config.toml
num_hidden_layers = 11
hidden_size = 256
num_attention_heads = 8
num_key_value_heads = 2
head_dim = 32
intermediate_size = 384
vocab_size = 1024
hidden_act = "swiglu"
norm = "rmsnorm"
norm_place = "pre"
norm_eps = 1e-05
positions = "rope"
rope_theta = 10000.0
rope_fraction = 1.0
qk_norm = false
attn_scale = 0.177
bias = "none"
tie_word_embeddings = false
parallel_block = false
extras = ["capped logits"]
init = "orth"
init_std_qkv = 0.0304
init_std_o = 0.00648
init_std_up = 0.0304
init_std_down = 0.00529
init_out_by_depth = true
optimizer = "muon_variant"
learning_rate = 0.0101
lr_mult_o = 3.0
lr_mult_down = 3.0
beta1 = 0.93
lr_head = 0.00743
max_grad_norm = 2.0
warmup_steps = 200
schedule = "wsd"
decay_fraction = 0.691
decay_shape = "linear"
final_lr_fraction = 0.05
batch_tokens = 32768
max_seq_len = 256
doc_mask = false
train_tokens = 236300000
max_steps = 7212
dataset = "wikipedia_en"
MLP neurons of a small language model. Each row is named by its layer, matrix (gate and up: input weights) and neuron, and shows model dimensions 0-127. Each number is 128 + 24 x the weight over its row's rms, rounded and kept within 0 to 255. Numbers have three digits each. A neuron's up and down rows have the sign that makes its largest values positive.
After each neuron's rows, "fires on" lists the tokens most often at its 100 highest values on Wikipedia text that the model never trained on. A number after a token or word is its count.

L4.gate223:103128148135135122095105110116118112164133104124110098139101074123117125115129163122092123149095144121153133134119116136110154152122123160137129136102125121107117103108108070099115109123109151088131184121096122149116144166113141086094126107151140114205135158139162069109100121118083143144115117097123143122094135113109129097173150148152153111109124114157110146141120140096126129117153
L4.up223:107152108165178117128110100123101111118144082109127124109151161125133159107143112098093166136163111110148112156122064162140133096094163160134108119138113131100139101134123081126145140153096140144132116096127130135152132132100095096146130139148174158154147103106123091122127111107163120119104095120092124115106107175094167125161133144128111114099132103068109104126120156131139151174122
fires on: "r" 23, "re" 15, "S" 13, "z" 12, "l" 10, "as" 6

L5.gate233:140094101162095113134128137137114182100148155139124117154116120144154179142099147153131167117114099145124167135078152166143145120168141165112095128128060112136152112126097100162121116098141158133093094163177114144138163074131094141127118114125077129134091107142105082109153118153141155115108111105169113069099153098115120145107088080139112120140115128134115164078105136147130105089099
L5.up233:147130155174112124147158128114143130086106105120105134173142119122136144147086139166126120126112082161109095134107124124098129119127120134084136131139129132112127115152107133114136122124130120110160108108139097146124062141163116139127134086131117111128105143124130135123142096123135136094122132134138150086102109117167134101098090154111142100140146100148116168090121110059119123107148
fires on: "th" 13, "ric" 13, "ir" 12, "p" 12, "at" 10, "ist" 9

L5.gate261:126136103093140146156133131103157088177144123152156105146106109114156126118130104150157126142097120115115141137112170157118150123180111146111097146099072124112185108148160151133101141182152138135108108095143135155141125108099131131177138119080125155099107135139149128138112114164160153111115157110133132135110126096117086142145111108164153150133167166184188122057119141115073146100137
L5.up261:132132120130154154101142148116139094121148111099116142099108116133129120158136105127127138153137130146154117124140118108121153092140118087126165113142146143148076070133113105124103140079112120099123116117166157142164107167160115185106136104128125142173111121122143152138119166161132149123115148100107171150115145149116132139150082097121141132095137089110104111146110103113156128081131
fires on: "her" 20, "en" 16, "end" 10, "er" 10, "ct" 9, "ear" 6

L5.gate235:118104133137142181142134163139133164135168151107126112105147095128145127146122105127102158106139117165141181134142143091110159114116126067137135186077099100093120123157144101116142098141113152156113103147117150127136102130083131146116139116119114107128129155103102162129113132073144107128121087121127088106141138093135141096120109156113123149205180126125143121101130134111109176213069
L5.up235:132122125133110134107133150143119092125125136145107124154138137184114124198107182141129120148134133117131153105140116098120168083129116121106147082106128109126153106131125107148093103153118138120099148119125079109141155116109080119151157150187099101125101119131130128154114137103144148107128131142100092119134155159140143103144157102089094179116104137153050133128152102146120150117131
fires on: "ver" 37, "m" 29, "ur" 10, "he" 8, "il" 4

L8.gate277:154139150120158116123114161184118141124105110161141156178118134126109121103115108124113153141120135131151114149141170073129086116093114111080108138121115140176115144135130106148148137095094191122120107151117147127157120164154144124096160126149101130094168131079114141155151116150169130116106117184124152126149147136125114108140122112111098142114124099131146093101113137134126144139132
L8.up277:134160082111151105149138101114112127146104186103134182110121145156169175147116127127164114090128141121147167113131160129127111093144117090132167152103117118160123133091105123120123118129076138152137110176121141139117159144169120115106140081110104109106170148147103191132090093155127115133144149172185143116129123105102131120108148128081099144145126091121144112150133139140139106127116
fires on: "." 26, "ed" 22, "ound" 11, "en" 6, "ated" 4

L4.gate110:177144146070140119129131111083090077137138134075111137142135110121126108148139101111140132115099101114130183085140146124141145174155112127102104121161124133138108142140169075172144110121117130132121157157126095120151125144146158161152140117150118135150127133107081104129123150093111163137142086073154118172160126136139112110132103115142173107174127126128073145121147134102094106136131
L4.up110:150136086175130099152148147084104118129134127139114131130111090123095115122125154123138135084128118077132113084162128148124097113151137133124129116176098159132138125118138104170136150151130105141128143154136118153103142162103138168161152149125144141165109115148129141101123137140103139130140122138122121092137127068104111133167096156118132164138134168126143103144115106104119159134128
fires on: "al" 17, "on" 16, "oc" 12, " is" 11, "el" 7, "ed" 5

L8.gate71:112110141158168116123123162159129127127123094095153088082147133139093104117174104130174133161128116111120090141166125094120131130137114122127135114141118114092153102158107110139153116084127120123122129090143136138115121178152152137148145104139120125104075155156125121141126101094122117144123102164132111157155094119115088146121133112101158140131099119118117129126160106117106129116146
L8.up71:127132148133150146123116106159108139166163124132133100121128143109137133113152097107109158099099123121156094144150125101175131156127129104096127113130095108136148108133154089111147138088159123104120158164160123103148129198130145105163151116115135132170088221154142127126149113116127124118129081155105085129105126096133123125144114093084133112137093109112154154123159081090134133154156
fires on: "ed" 22, "s" 10, "ing" 8, "t" 7, "e" 6, "on" 6

L8.gate224:140159151139115132110126122118143163151179112130123124132105125126123126105125126137115118116092131131111141141155134119090101105151100105157152166136144071171111139120135106092133156147070130131088115160096102113108036101167091097112079146133123099110121128129116116103151132134125138105150112142157139099118122119180160164099136124120137162134101125152129129096138134098118123114124
L8.up224:169120112147158153102137128122135116140107138133133114146124110119140125160164141191112096149137123121119144141147118110146121138072175116127139142136105136115103141087203125117144118159061120073113126182089131105103078111150111090101147131156158099118116090156099121122091130129105151110144117124120137160143154145114125120133088121109114116084138163144129096134146125120124095105108
fires on: "ri" 46, "u" 26, "i" 12, "in" 5

L2.gate37:157143100113135129077063129161104133158121093117121153143123093119116123127159142168089132128138141189096114132133111132137124082115087129148095143125133133134106105110120131084153142134113131125135120122146118104107150116108136150071133161103164147157113122181108119080151119135089113133127183139157134110111140126124150127088115115151109121157080108153145149131149136178083140182097
L2.up37:104101137114133133120126117098144116173126105117133200121097164110133126098122120163135072049139130185122109134117123062140139148100074138141102121137098124171128104146126115119152143133130122115116106119116156139122123145118128137149143194094130104151134097151084130136104104122146126142133134121173142138114110111125104172133105134148126104134172107127157155157121147133157124108086
fires on: "art" 28, "m" 21, "as" 12, "c" 11, "ov" 8, "j" 5

L8.gate107:137144154110148136111114171134124117108104136145099095107108120121116159114107133140164115128101130105126115130153111148129116124092102112164135131107134146146115128107132133123128163150156140071120138131105087121104093121133132169129120147148111142116155113101129099133133115148138154085178119099146148114128117132187129138120084169104132100075096087140136139107087111123141099121154
L8.up107:130167128133086127134099146129097127147157153127096108111139123139131127115126067165102147139125125132152158192102159104135142121125106118140111150124146154116152131143123169146183120129166124147095102109202155157117117162133122115121123142142133119139145107133113129104144157136134151151146159110115118168120163126100113118110198097161143098115119101090138129111117138101168115165120
fires on: "," 48, "om" 12, "o" 4, "st" 4, " of" 4, "b" 4

L4.gate124:135089130107146129105152117122122115131092170084116142139119129150175103127118133127102146094171127111169115144113112148122107117100078175105086177157108136128129106143062171122115088115124168123136124163145148154100123121108119104160164146131118158138139118132130153121090138157145168128097162122109091089106123153120104112134137157125135146135117149137099130109144127126160194186116
L4.up124:127117104159086123086142130127156109143144130097094154126123136074114144097117151143122152088149147098133166113098077128110131132123120155135105129131130177175139132106143122171109136109115154146167100116108122150116162129132120144108148157106086114087177103142124108121058165132142153100124127150143129121165159098156127166101149085084135137097077109104120107081121125144104142096160
fires on: "ro" 29, "est" 20, "ent" 16, "ur" 11, "em" 10, "•" 6

L8.gate183:137133163121110126134166123121089124118147142125103149108131153138129131125138132121124102105127087137144190124140159121119109147123157100125161136126126107159180157145153122133136129174127140149141149139156146083127149113166166122143144122135089151144116128116110112146131141127103139158150074162175148108183113140107118143141156149128125125124091091137130128150099135095091062104127
L8.up183:104126099121086116139138095132099162105148153104154077164087099141105157181149117152119147127100156121109171115100122096153179135106137122148094069129110102117112126111140097141151144138123082147111137108164119108112134142121114117156108118130112152114144123119140123137110119156080148078128105147139107101165109143118100120154096110165144102163149111150204093188122140153100098146150
fires on: "al" 15, "ar" 12, "on" 10, "an" 10, "s" 8, "es" 7

L5.gate134:148112126159144143103150112122151141109103117124181153122128098112147157151125142108153169150123129128158103129147151130120090172119094110088166178148096125151159118146120104098112137064101120156121133118140090121150135136195160142109143109147130152140119130129104151131156089179134103093114114144140137138130069103156125105109153150112143135118097114144122109113145092154107094173144
L5.up134:120125127113127141085131083094128096143120077176132150143118122136168101143156131090154157130101145124131150110132133110149087134131132152102178098117116126131111078114101107077145174113089121136191115145102109141138165172128107126123117145137093158148105148103178116141137099150120107124141105140154106159126156100101145102108131110108087143121128142151142148110173116129059121154124
fires on: "ed" 43, "d" 27, "t" 12, "ated" 9, "ld" 4

L4.gate231:132080154160120120105096140078108131177191138128101179118118110138120127117128162073093123117139148137127138146137132105085099132125119155193104106137172110143138107146104119127141167154108119142158111153129153109078165134164115095116092146087138139139186126125141105137142118096119176123128157128101111128145112096122110104119124179111145142111118123107106167145127142127135141133131
L4.up231:132148106174128157120145120116101156141134132144078183115118120113126105113127157126130154152118142124147149102141122135152126132134120152156124102147143147111093120122102163125118163135122108131136168132123141166119213134130161096141111138100118147119105110132139140099156133139153081107089171129097105115144108082170133116122131126134097159127155117129124156149130088128103085113152
fires on: "d" 29, "se" 23, "ad" 23, "nd" 19

L4.gate354:121093133123144123151165160117139133107144161109121108140095127118141118144134105125145139147090155122117194122108134124124127123134091075118140173133109090155117143165111152157188110156153127111149094112115102159112134147100129121113133103095079138111138104152117151162153154122117105154131145101137063116141134168147128118161162130158095136144148129190160171100128155160180166151130
L4.up354:113083148107139126111117184104162134085128178157110093164118156123129112142130143142130159133120084112080145141126131153110118153115168103119098182095096132179112140122120101165125169111106159162111169152136103131120107095118111142163138144095113133119142124122105147122131169092150156135101146139128123188191121130106123104115115132104107151132118152120117111128140143121113141134118
fires on: "he" 32, "est" 19, "ro" 11, "ed" 7, "re" 5, "et" 4

L2.gate172:161100097140110126137112145112142139077152133101106146142186127141093176161146147143136152139130123114105121152119102112065133104148128101120110116095157060110155095135144098116103118137114158113102186071138097141087112147123116149131131137153151128122148126153160144154151103095126118128116166139134153097153136160136171133107151201146138102146153149119099125116102147133133114136116
L2.up172:116070118160164119119101125133092103123132173110121146167151109139121096095106130124085140111102125119166149135080112163101167100122141121136133112104121078118111108119108093104101113123108098119106105117118151152105117117180156107127143095156168137151122112149144155133120113130130141131090096136180120143091116119139118110179146157128132145119093156098131117128154102086154103116201
fires on: " U" 79, "U" 17

L8.gate278:085132163119182100105165135171119115113111141178129112151150152138119113139138144124123165153158097092140135103125071156113144143131102102144111108117127158141101149134144131096152133116127116157103138119183099136120147135134163132142088136127127132129137097126108162117115065132159156151124174116183132147141148094137089098131137139109089144136097112132097133132120114087137158112106
L8.up278:147090130128122134115153136133105124123069147111136124130164128174138118149115134122076168137130126145139169086137110156100128104105115132134127162124068157109168125136137084112108152161113123140129137119121155111129083098162112132098179152153138085113125146167166131142155159099107145132108112149153107128103101116094089125137160169092160124118105130115119124141178114143126118127152
fires on: " U" 26, " and" 20, "." 13, " |" 8, "S" 5, "N" 4

L2.gate182:116111146155108104118098110134125166163122154091162110158137125153127155138117121139122071127123132165108094144104145166104142163106151176130151099142111107140113137085188153094139077151093181115137114130120103144118150187110083136134106134156134124160110131120097119139123182141099146133093097105126129149137165113109100097136157139107141100129123095109086130165117122133119114124161
L2.up182:166130155115135155107117103140122131108128137101089149136111162115176115115115121121117101080096159134090127135130114143117159138133117134149108151118104098139168155104170125124093096145151125161123150121155133101114183110121152110162155116119093128134116097101152131128145106150116179097118111137127164130090110105095171113161165129165159112157113115094108097140120145135137088133130
fires on: "as" 37, "est" 12, "ost" 8, "l" 8, "ac" 6, "es" 6

L4.gate73:113112080117103138141131127117094082142107168125142125123144147118116146158126106139149130111130112148144119115105137177141116111134131135139135156178099139142098089117156151143153152087085163095141122146147148139079161091114112136107134107134110126108121159176148066110158087098117097137074149160120136089150154132143149121130121139113166149100080141112156116097106114169153192129115
L4.up73:168150198113177163123124153129123103118126141146113148149089136123149135138131118140126157110147116100132082115146146136142156135128110138134129121081137107156137120106122148142199140167140126113135106120111118136110151129133143108093096124131093138118106140184123133101132096145111095132115104147146166143183134182126125123156158168157118120126112143099153132139136165158142149132114
fires on: "em" 29, "m" 15, "u" 14, "qu" 12, "z" 10, "ist" 8

L2.gate62:149105130130103120109146119099161117111109132139175167118160137155135132108121110145113151135131142107168112117118161167124089083098137125176114163131128160134143107118122129100149132127115121110135156119124138102121114117144135100154095154123166092126111117085165173119172143112155135102166151139116117151109144168131144111133129071116087121105137184126089157098111120138128100119099
L2.up62:137090135155123150158100178084138124080121159111141138126122125165131099108116183114123146128105072148117121148169113120122112101131110089124135102134100134141151169154177114189152138090151132093080136090142108111120154146131110144169133113141167101144136122150109137146142129081124094135114162122133154089151114117099121100116118143099102136153120113169137086173104152167134129149140
fires on: "M" 44, "m" 43, "av" 5

L5.gate321:083141131108071156159133103139086088121093151098101134127123129127117149129141123147171141154106137131145108148118092123150128165139114144142168104109071094179125133124120144170117133119110154087176126123109093121112148155115096128142119130114149125129127121131108119116181149124117115106125102132158128148119116129120108114144087144134118112108077167144164109097086126107133151182136
L5.up321:137135118102119115088133104131089119115118139137115150094106137132109093141114118146151112106133132124136137122164093084146099153210168116135128134168104086129162123178126086137111167132111121137098103120101157201161177104181127130143128135102135155147120127136120113135129117087157087126118156148125120135132103193110149140099097128162111157094099124177127165106139130142106164137155
fires on: "in" 34, "il" 29, "ell" 15, "on" 7, "ut" 6, " of" 5

L8.gate138:179164113103139175114149159141106109147116151124140128074094113092097097146127114143166110145112107132136103122104165127140103117121118142153122140135097098112124167096077151172155134087115111121136121126128074145130127116103149163107116140074112103127132164149153124118129100120132144184132118137095150131136143143113101077130126149127132116124112127095145091097134145088101182133178
L8.up138:114154126134127151103139122105129136118119099127108144127101138132130134129111096081154141114134132100112124118134130151114153123084096111114082135114097141126104144099181078147170111150139163098176106142113112117166158128151101127156139154129106161133149143130138081130128063116117139106069146162107157153141047133151104172125103113126106155088150150137142119103105117154124159126125
fires on: "p" 33, " m" 17, "m" 15, "z" 9, "r" 7, "d" 5

L8.gate203:120175162121108084116092135102147129122111154109108107122117083121099145115129156147094091144127104156100105096084124106128152134111121165105114141093132096128129144111125128125121107094135117092122113143133159098124107094095132120125142120120128164156147131153145136109148129107071114085179111119114122168137145086147147148161096134114114139120103156119148150087123086127153151137123
L8.up203:122144066108123155138110116111116086097152119151128178117146169165079125136147134174116116177124142108095119108123122122119118145149114124138084132107126135128095135113148190157130137119112139125111090115158164141168128144129176128121129152163129146131142115138160111143182159133091066135163136105117103104155155133132169139165155109123119133130182124057165166139114101127126142156131
fires on: " of" 20, " to" 16, " in" 11, "ed" 9, "o" 8, "an" 7

L5.gate7:113118155082146150108139113116185111134111156145117114092143140111122154160181148181135067145139127111126145079134131132106144112099113113126142123085120134079132155172138116099110147147091133126196126171112133123157136163097131140126106105141096132134134132168109146111148123135136105180126153128152108124193141085120137125107136137128142133158134142175109138126161140176158132160113
L5.up7:126101128100114159107144125084156132112125093167143127112114146118122119148140128139142071141139116110125111120106144162138163102118084177142151145084140106099108145148135138136087164092121138133168138139117123078088157150109151168121124095137127123140135115159107109108137103175146141113141117078102119071199151140121155113116140105109138127116132114175138129117117109106162111139105
fires on: "s" 33, ":" 29, "ts" 8, "ions" 7, "l" 6, "ue" 5

L5.gate78:143144074070107108124116146077131114099164148152146095113115136148135129155137093141155146142113124108128078112108129117115153144150131139112080170181100150122183122116131105091128108112090172150158115086119132105139106127084163129173141114119086133171137109110140156175114143149131158086117129122095113122115119105114134140151148115124176087140099136157149142153183101136104098152112
L5.up78:169118121091094070139133106128117123151107136152099143155111151143161143141167124105139132159150121135177157116188135127144136105109130111146134107098135143121114093093110085099090137129149128114152096132110128171134075076157144138115128115124166151174106112151116135085104093177110094112133130099080150137145129120098103171119110108105175123095101141102129129142136106136097174124145
fires on: "n" 28, "er" 27, "f" 8, "le" 7, "her" 6, "ent" 6

L4.gate169:120136165119144145142139164091144121114104122124109104139144085148203143122126122119108127133175128164070143127160145108109126120125104137068133116106113128112114165141123072131110120110095104118127144158129110123135069161148125125152157145124140121136140153142117148093116157094089115134106166124150109103146174157157117107163093139093095117123144123147096098139093108137163187101138
L4.up169:127120119115162140136119120184123079161108122102142134155113132143130125139121109092107142088132123102123077106089112108136110084149149115125126113128106078126097149146147121123112090123174158150105170129156138135163119148144131111081127075119143159118124119095092156130155128105152151088143159140140111095116161131186125144109099127106118139162140131164092161130139132130139155155132
fires on: "y" 31, "\"" 30, "A" 8, "it" 7, "ter" 6, "p" 5

L8.gate65:114117123082113146095134107143130154152151096158153123066121154081092109122175123109136104118138146126127169164093109133186135104145171138131112073125155113129076143164117133112102146114123159100154147131103126106105142121139114137123144150163137106125156168080118143138122093153137120141096132175148167143120140089125124127115128134117123138189108145096147174116092150118119083098138
L8.up65:153136103130119126115142079105118152125123121097091127117117158119145126152121170167128166163140159107112107094123120132125083158163141136079108126127164080143141134123145123126132149123131094174162143163077134076129135141128133119142120136122139106176125121104134114135132119093143093142130147140105083150129130121069156134175185131101096125121077114117118146130102159143172102157128
fires on: " was" 16, "s" 16, "at" 14, "ed" 8, "iv" 7

L8.gate83:109124141122079092140075115105168144150142127166157096130092130117143129183134129139159117107097123130080134127106143123133103162135160147112133140135140137071127152145123129120166112151142122103142131147128136133144112116121151091147124104112100141133095119117107128156163097135107140177149119137131119101132167139134127082105142162132123119153115082190147134100028120144103138120078
L8.up83:149149139101124147085155146108160107099091104135133154193111113094118121154112125135117089134112154137124156112116151154147133153123104137098146104112164149099157115125134112091098133115137108079119112110157148120163118118086112081075117143125104126127160150119159100157130156149130104128089102160148158109092132097109127129102144127130121145104147119058148141108236115125164098102098
fires on: " " 27, "or" 20, "u" 8, "ic" 4, "i" 4, "\n" 4

L4.gate299:119113127152086109100116149119092123139141140125145142134125112113077126098135120089093125082080111153124118095121145125136082177108070137127151099142152147125117086143109098109130157165127126115135120130133169145104128090089132130164138124111120150115150133111110135159114113150113129145154142109179103128127130133144118141113084095127152134110129130090110154172139153099094124093083
L4.up299:162098116112098129131086147140124121183144103145134125106128128143125117127118117092113158092113109102140154113118124125093130141181133167145081138130134126123132116091106120147158122161144123118134127120098142131103137099067167088156121101084117120073149113134188174136145124110085120132143122121148148124190152137112141138079088131154143142139105124107103116137128101158108119133138
fires on: "th" 39, "d" 34, "nd" 11, "st" 7, "ul" 4

L4.gate25:095126097121145141132146143140132133156132145110129152147116107132108097156128078165139075121161170156086150081101140134161085089125127121149100169142077164127164055153146114106115132102101133114097152125148135092160116109105175136158180147117154106129140155123090112145149139084140091117117154085122169125131128097127164134126150122120176106166149129164135118126106132143107119108102
L4.up25:123117141089098103112111117119110145178139153148116124131120159106158132090141127145081105085110130142116147159134117138086096140126122149135129131082088118096082119159079129052129123150100132152146114173124179093118099126122102134144144141128142118177125160174124128102151109116090164120137136128137107145160085166116151119151088127147120179174088098122081099090120199121099119100082
fires on: "c" 19, "as" 17, "oc" 13, ";" 10, "j" 8, "ag" 6

L8.gate314:123149108130099140116093093126142122141166142087153156134121129137163107107130175116128167156116171096122133114137125162136149156147138152139122123144080104083138115146116148122149158094141120128116156124104118122168163130119148136147157144119139136122149123130130138127139097109127116125122098102143175125136142120117164200123107105141144107104120105159148121065118109133129110128120
L8.up314:108166110106143130102121124137096152178127101119133115137179145096117147179129170115136151125133144131123162120119165116127125115122147115076144129101166121131133110142092162095087121103105087126165140115169113181147095119107146152150129116116107115123077091154174146174138121167147136139151136096112126132129132111113167130132107155136103147166132161145107162127124096139144122153137
fires on: "ed" 57, "s" 9, "d" 7, "ow" 5, " and" 5

L2.gate137:144126148099149156095154140174112150135136112151104104091109122142162125187114137138115094147134119152112119136112164113146174148124145145121114160173122124095112122120124119148086166133114132102150131098120102133077151090147154165121143086109128127130125152160131118123090104117107121101152142126134171094126128121141123150077119158122133130138136065153129107110122117133144102114160
L2.up137:100146157141150093126147128177132155121138131095125134112136158150061123140107131133111117113134133142137142155106093097120093116143147121150119096144093117106105128079145127115115154125120121135105096079157132124130133116096136125176076081137145100127139138095149115093119104133125109100098143100147125166151107143120117146103148113128121153116119137105174159128165129110124122141130
fires on: "d" 23, "l" 19, "y" 15, "ig" 15, "us" 14, "×" 7

L8.gate261:103119112138148132130112132118158130133129143078124127122112095175125156124121116120094110133094073095118125106122118148130110157127143092080134108130099122138081124146122154142097158118103103096112140144125100089111111100120108119129140109184125134133128168084122132161135098166137093113131131152123119075159138128102096111124138141160139131160123134088140142109128156114123115165183
L8.up261:071124157138137125103147103114124146106161149144171153163131141096104130139165106168106152150120135106170116090147114142150136109141132079103128184117153070129139150129096101108163140151141132134113125118128126129116092150096171093130130119160132108094146181125123086138149110135092100138098097140088117117081093139088138129099125159152155130113131116119123130100127120122149113172134
fires on: " |" 21, "|---|---" 14, "s" 12, ")" 9, "ed" 6, "ass" 6

L2.gate174:188141133130136123161127196161121115125107146132135119122167134091111140068123150179186155149094115098176141098154127142108128137057156120077092144077139137154107135132110131125143129143137113179129179152115108114105107123146104103150102130151128123122109125089085129160089186121119129113132149150137124113092126109107146123120109136118093130139143130118098156146135124115125142120133
L2.up174:138146165136150114179110114092130117089123088116131141155179130142097112107113146156135085119127165136132138128160136133089141134118114155093097119111116171136131108104145131125096106161123118169121152068101093085119202128134111134118124125139122104134112148112138167191114181087112134147111115112109151101130090108095091117173119169113141136116104141132143113148125140085154156117111
fires on: "m" 50, "ou" 31, "e" 11

L8.gate151:137055143079150113173127152143122148122143127121134141130103131123119150147130125146113116132128107128110131112182115128147139156141082146117154120102069102153131118123159107119132125094112127116105137111166121175137128147146112128120115134122083132092117135119110137130135152126111124135166107160147104127161126088156149126084132179114112108149131114170114091117094128137100120136111
L8.up151:118101118079126131102139150134124127109107173095098120162143142121128150114117088140108124130110109147144138110092141137112117104155114148121142103118105098118119111132115133099158176146156098099058107097116139175120142113100110148166138103128119126100123136111122130162115108142149127140133162108108147117120118083150157161131107117146149120109132139141116125094101134095117128092157
fires on: "th" 17, "p" 16, "i" 15, "if" 10, "j" 6, "'" 5

L5.gate266:128129130117108151126129101104103129137144101145107123147106138147118112179089110089121131149153138124128101136136161122141140142109103107137126112107166147127110104096127162143166065142117157098149150109135147110179099167124102116176157150126104146126107111096115132073112128131122141152129183134164105095136137102119106132151097110093142151172098121124139069160114094136120139133135
L5.up266:142122124126138126127175106129123129117107102146115152136121155122148100121115082085103169124142144091107156107083104152100088133140153115141103129142111127146111138123136143092135114156137090114106169127150125156130157137110108106173165120153121092150120138130153101107117119149114123106112105095180154135099137145126098121134142104119119112153130123059121096110186112127119117055130
fires on: "i" 24, "ri" 16, "e" 15, "–" 13, " A" 7, "u" 7

L8.gate44:129149118138169118130161118153097117122149113125133113140106114105146137132142125167106160135128093110108101151088087115110129133169110143107120152126144127090124144132101089130148122146119079145145102154111127116136132129080111122110154141141165105088181119134120163117165122117120165132142141141112139139187172104110161147085081165113125130135162164119129159183141100160143071121157
L8.up44:138168126167102100115095105144138131115162116126171130129111112136137124056125063163116138143078135097146124104132144110095116120121123142090149153147135110146169178137120154128153149095131133110132123161101119128090117123112134122128128135123143145060126121156141138084106131108133123097152151083125144136151173129157099171121125086168139123143147152179093124098053126134146097085113
fires on: "le" 24, "s" 13, "is" 11, "h" 10, "i" 8, "our" 8

L5.gate219:107123113140139115105093152143123117132107196116155133147114109095179126122138113142123129178071158111147102129115135109084103126174124095103145124126130111146124165094133158151146106105130112137145112123122118107126122131146102182113099102119136149145137117139107154114152131113105125132107095180126150115120120095085103108108146147154122092087123102125143120094119138093128156139121
L5.up219:153121134123137112125179143142169148161128102103133127094134135110139158146131124141133132140095159146124104067131133181150171113119120107113145136091103152159108117107137149147171139121129139101139106091121147146105118134139089144171174109130113126147126130163145131158150121107121157131102114143128124107127136077092138136086103123113105130138129106138133155108088120145135129116129
fires on: "ed" 33, "ated" 11, "d" 11, "l" 11, "ation" 5, "r" 5

L4.gate337:101126100128123148108148147159141130126138179102089146137067144142099168150125123143142131110105109141145129124143138115120166140149103141132125138132163131117096113134086160103129114122128140146105132149127116137145103153109155144104102156138149102132128165108084174156119135103101113144127124112120128187094154132183122098135151149148097135128169087121154147077154094117145142115137
L4.up337:154133088123122073126119161147118201139123138153119123122105134136120132117104157160097155139132134138132103149128145114098121111143129113138133110159108135101144149152087117160060143169087137159088083082096127113089162121153141128156138115160100095127099161077107143129134129162126086106186101116121117147118123073115130130146128128129100116111137130116127078162145117148137159122106
fires on: "he" 29, "il" 22, "ec" 15, "ab" 9, "h" 8, "i" 5

L8.gate5:154139112173142113120109106090135100093182103139103093111109071128115182108162132116110118141121104133145095162096145107079117127136090097105131148141117123127173152122111105105147115111109140113141131119159110103095146120102097156124113133116119121153135141141161155103137112070145122069105150104159159112118133150165126096112134129136113148119105112133127161094122138114088165134076
L8.up5:152098116118137155085146154103148147173127117145152142127147191114144110154110144172108134118105144143077130155139123116118091109108122141107187117154143113176170158114136106144124118096135129159110107106125148157123126148135109129168127166126098109114133133163141144100141109160129126122151136155116119128131189130125141129129066101143150130137139104129107119166181110145155111127109
fires on: "i" 23, " m" 20, "u" 13, " e" 7

L5.gate263:134144139138112123153118108158098124138108151196109147133140120110134154052139088161149105112116108129153111121147129116129147150146152142131137145125102141106120150122136137097119147151149117122116126146079157138121133137102146120192137120124149125125124148180107131132155157100096086150147130105171147122125135118138142112132135178108143140099163155081148154124144171127142087098112
L5.up263:120137155135084164162128109128161124116133111122139118134062129148120116088137097142074144107133110130115123104147091092132164155133140146136111119148143131120095114121120125056125161100124128179145148147128123093113110105145095120123134144165167169157131135109154124064130148112143159161146107099116116166111103152139119091096098111103131144100108116167145119137099136119124127123135
fires on: "il" 25, "c" 18, "ov" 15, "h" 12, "s" 7, "ag" 7

L8.gate14:169170187127121110116134143125131086172116134089132103072127129116137163116149127121113162101115171126162131167091154125087104106148166108121122141085071120126153124125126100154135124170126123147135142113123146147094169126114100135132155125119122142137079108135108156107127104157140103110172111116178149125105148160136168083103100164101154087144116114165159118138147138105119143096143
L8.up14:135107104119115120105129125134179144154134138152133085081141110121117119163149124146125124147144095118106079111130150075152122169150074107123191134145130155141154122121152132167115140093134110148160095167044126109127069147136117104092140134113147127134097140137083105091168145084125102137142106072157095113118135121125118168064153175103162132136161101137137151134121136120103149145109
fires on: "ed" 21, "st" 10, "s" 8, "er" 8, "im" 7, "he" 6

L2.gate215:086087095135105137139106095166157147118153130126129121105154130126162138083213144132107140137090119114155188100150124106109073151141118179112116127092151109139131167144076136079121121111142139136083128141112115125129130188093130121106163147096134140093144107125171152127142118126113133124122112109162149146109116191124120152107135096123106129141120092136063149107111132090114086099146
L2.up215:124113122143173170135081134124134147134164091114162113115135107115146098102152142150097124142140105114125129128117114105143127126128133098152162115113130134126135112136142119078134161126140141152168127120171106135138110116118128101158151109183115101132119156086144096124115150139161150140110134138145143118161095140127126153116061048126085164139146127138149145135102163143116126102129
fires on: "il" 54, "s" 19, "ir" 15, "os" 5

L2.gate360:109159178140080133141147116076168146133118104127165145114129120120113120142088139120147109136123114096149119131165168121139145165113154170117118123169140108101107146109114080140124146163177134173118122112132112089138154154143096115142117128134139081142066160143140145170143080135138118106140148120136128131115181158103117107134134176091141139118150087159124132116112140126159140134124
L2.up360:085137139165109133163135194107159149170087133119175105109125142155119143112109165166138112107158162134193130129109133159120167165096115154160111135169121133102126145161094120149133089107128114121142129090120120089144149125147091106125138094171129117142163144136140163149078133141088135115114145122138127136156139140112138109160108138111136124069089175143120082108113161179161120128076
fires on: "." 31, "ound" 17, "\"" 14, "e" 8, "id" 6

L5.gate88:138133155141111124172131110142119121151109164173140121092098091095119118113108133130139158138101106164111121112123179107144133126133184095171094109130103126124124127183062123127109132176146123082151120129105127123169104182102133089145158098190159155135127123134121150146140103123117155125130113142135151079116126067147144141068066145140128116115101142117127167120117138118121137153143
L5.up88:137102123120125170170129105114097120161127134151130159104129119094130142074098133172107088146127129159133104124134111136097126154140162171127138147180138112105115134141110136124092153115156156146113125144110129143089132118160159121139158139161160156167110114139091079137137112143138146103164125131156120115073194154104131114141147126163140129118152104111119190125097112111089187166156
fires on: "e" 36, "l" 18, "." 16, " of" 9, "N" 8, "on" 5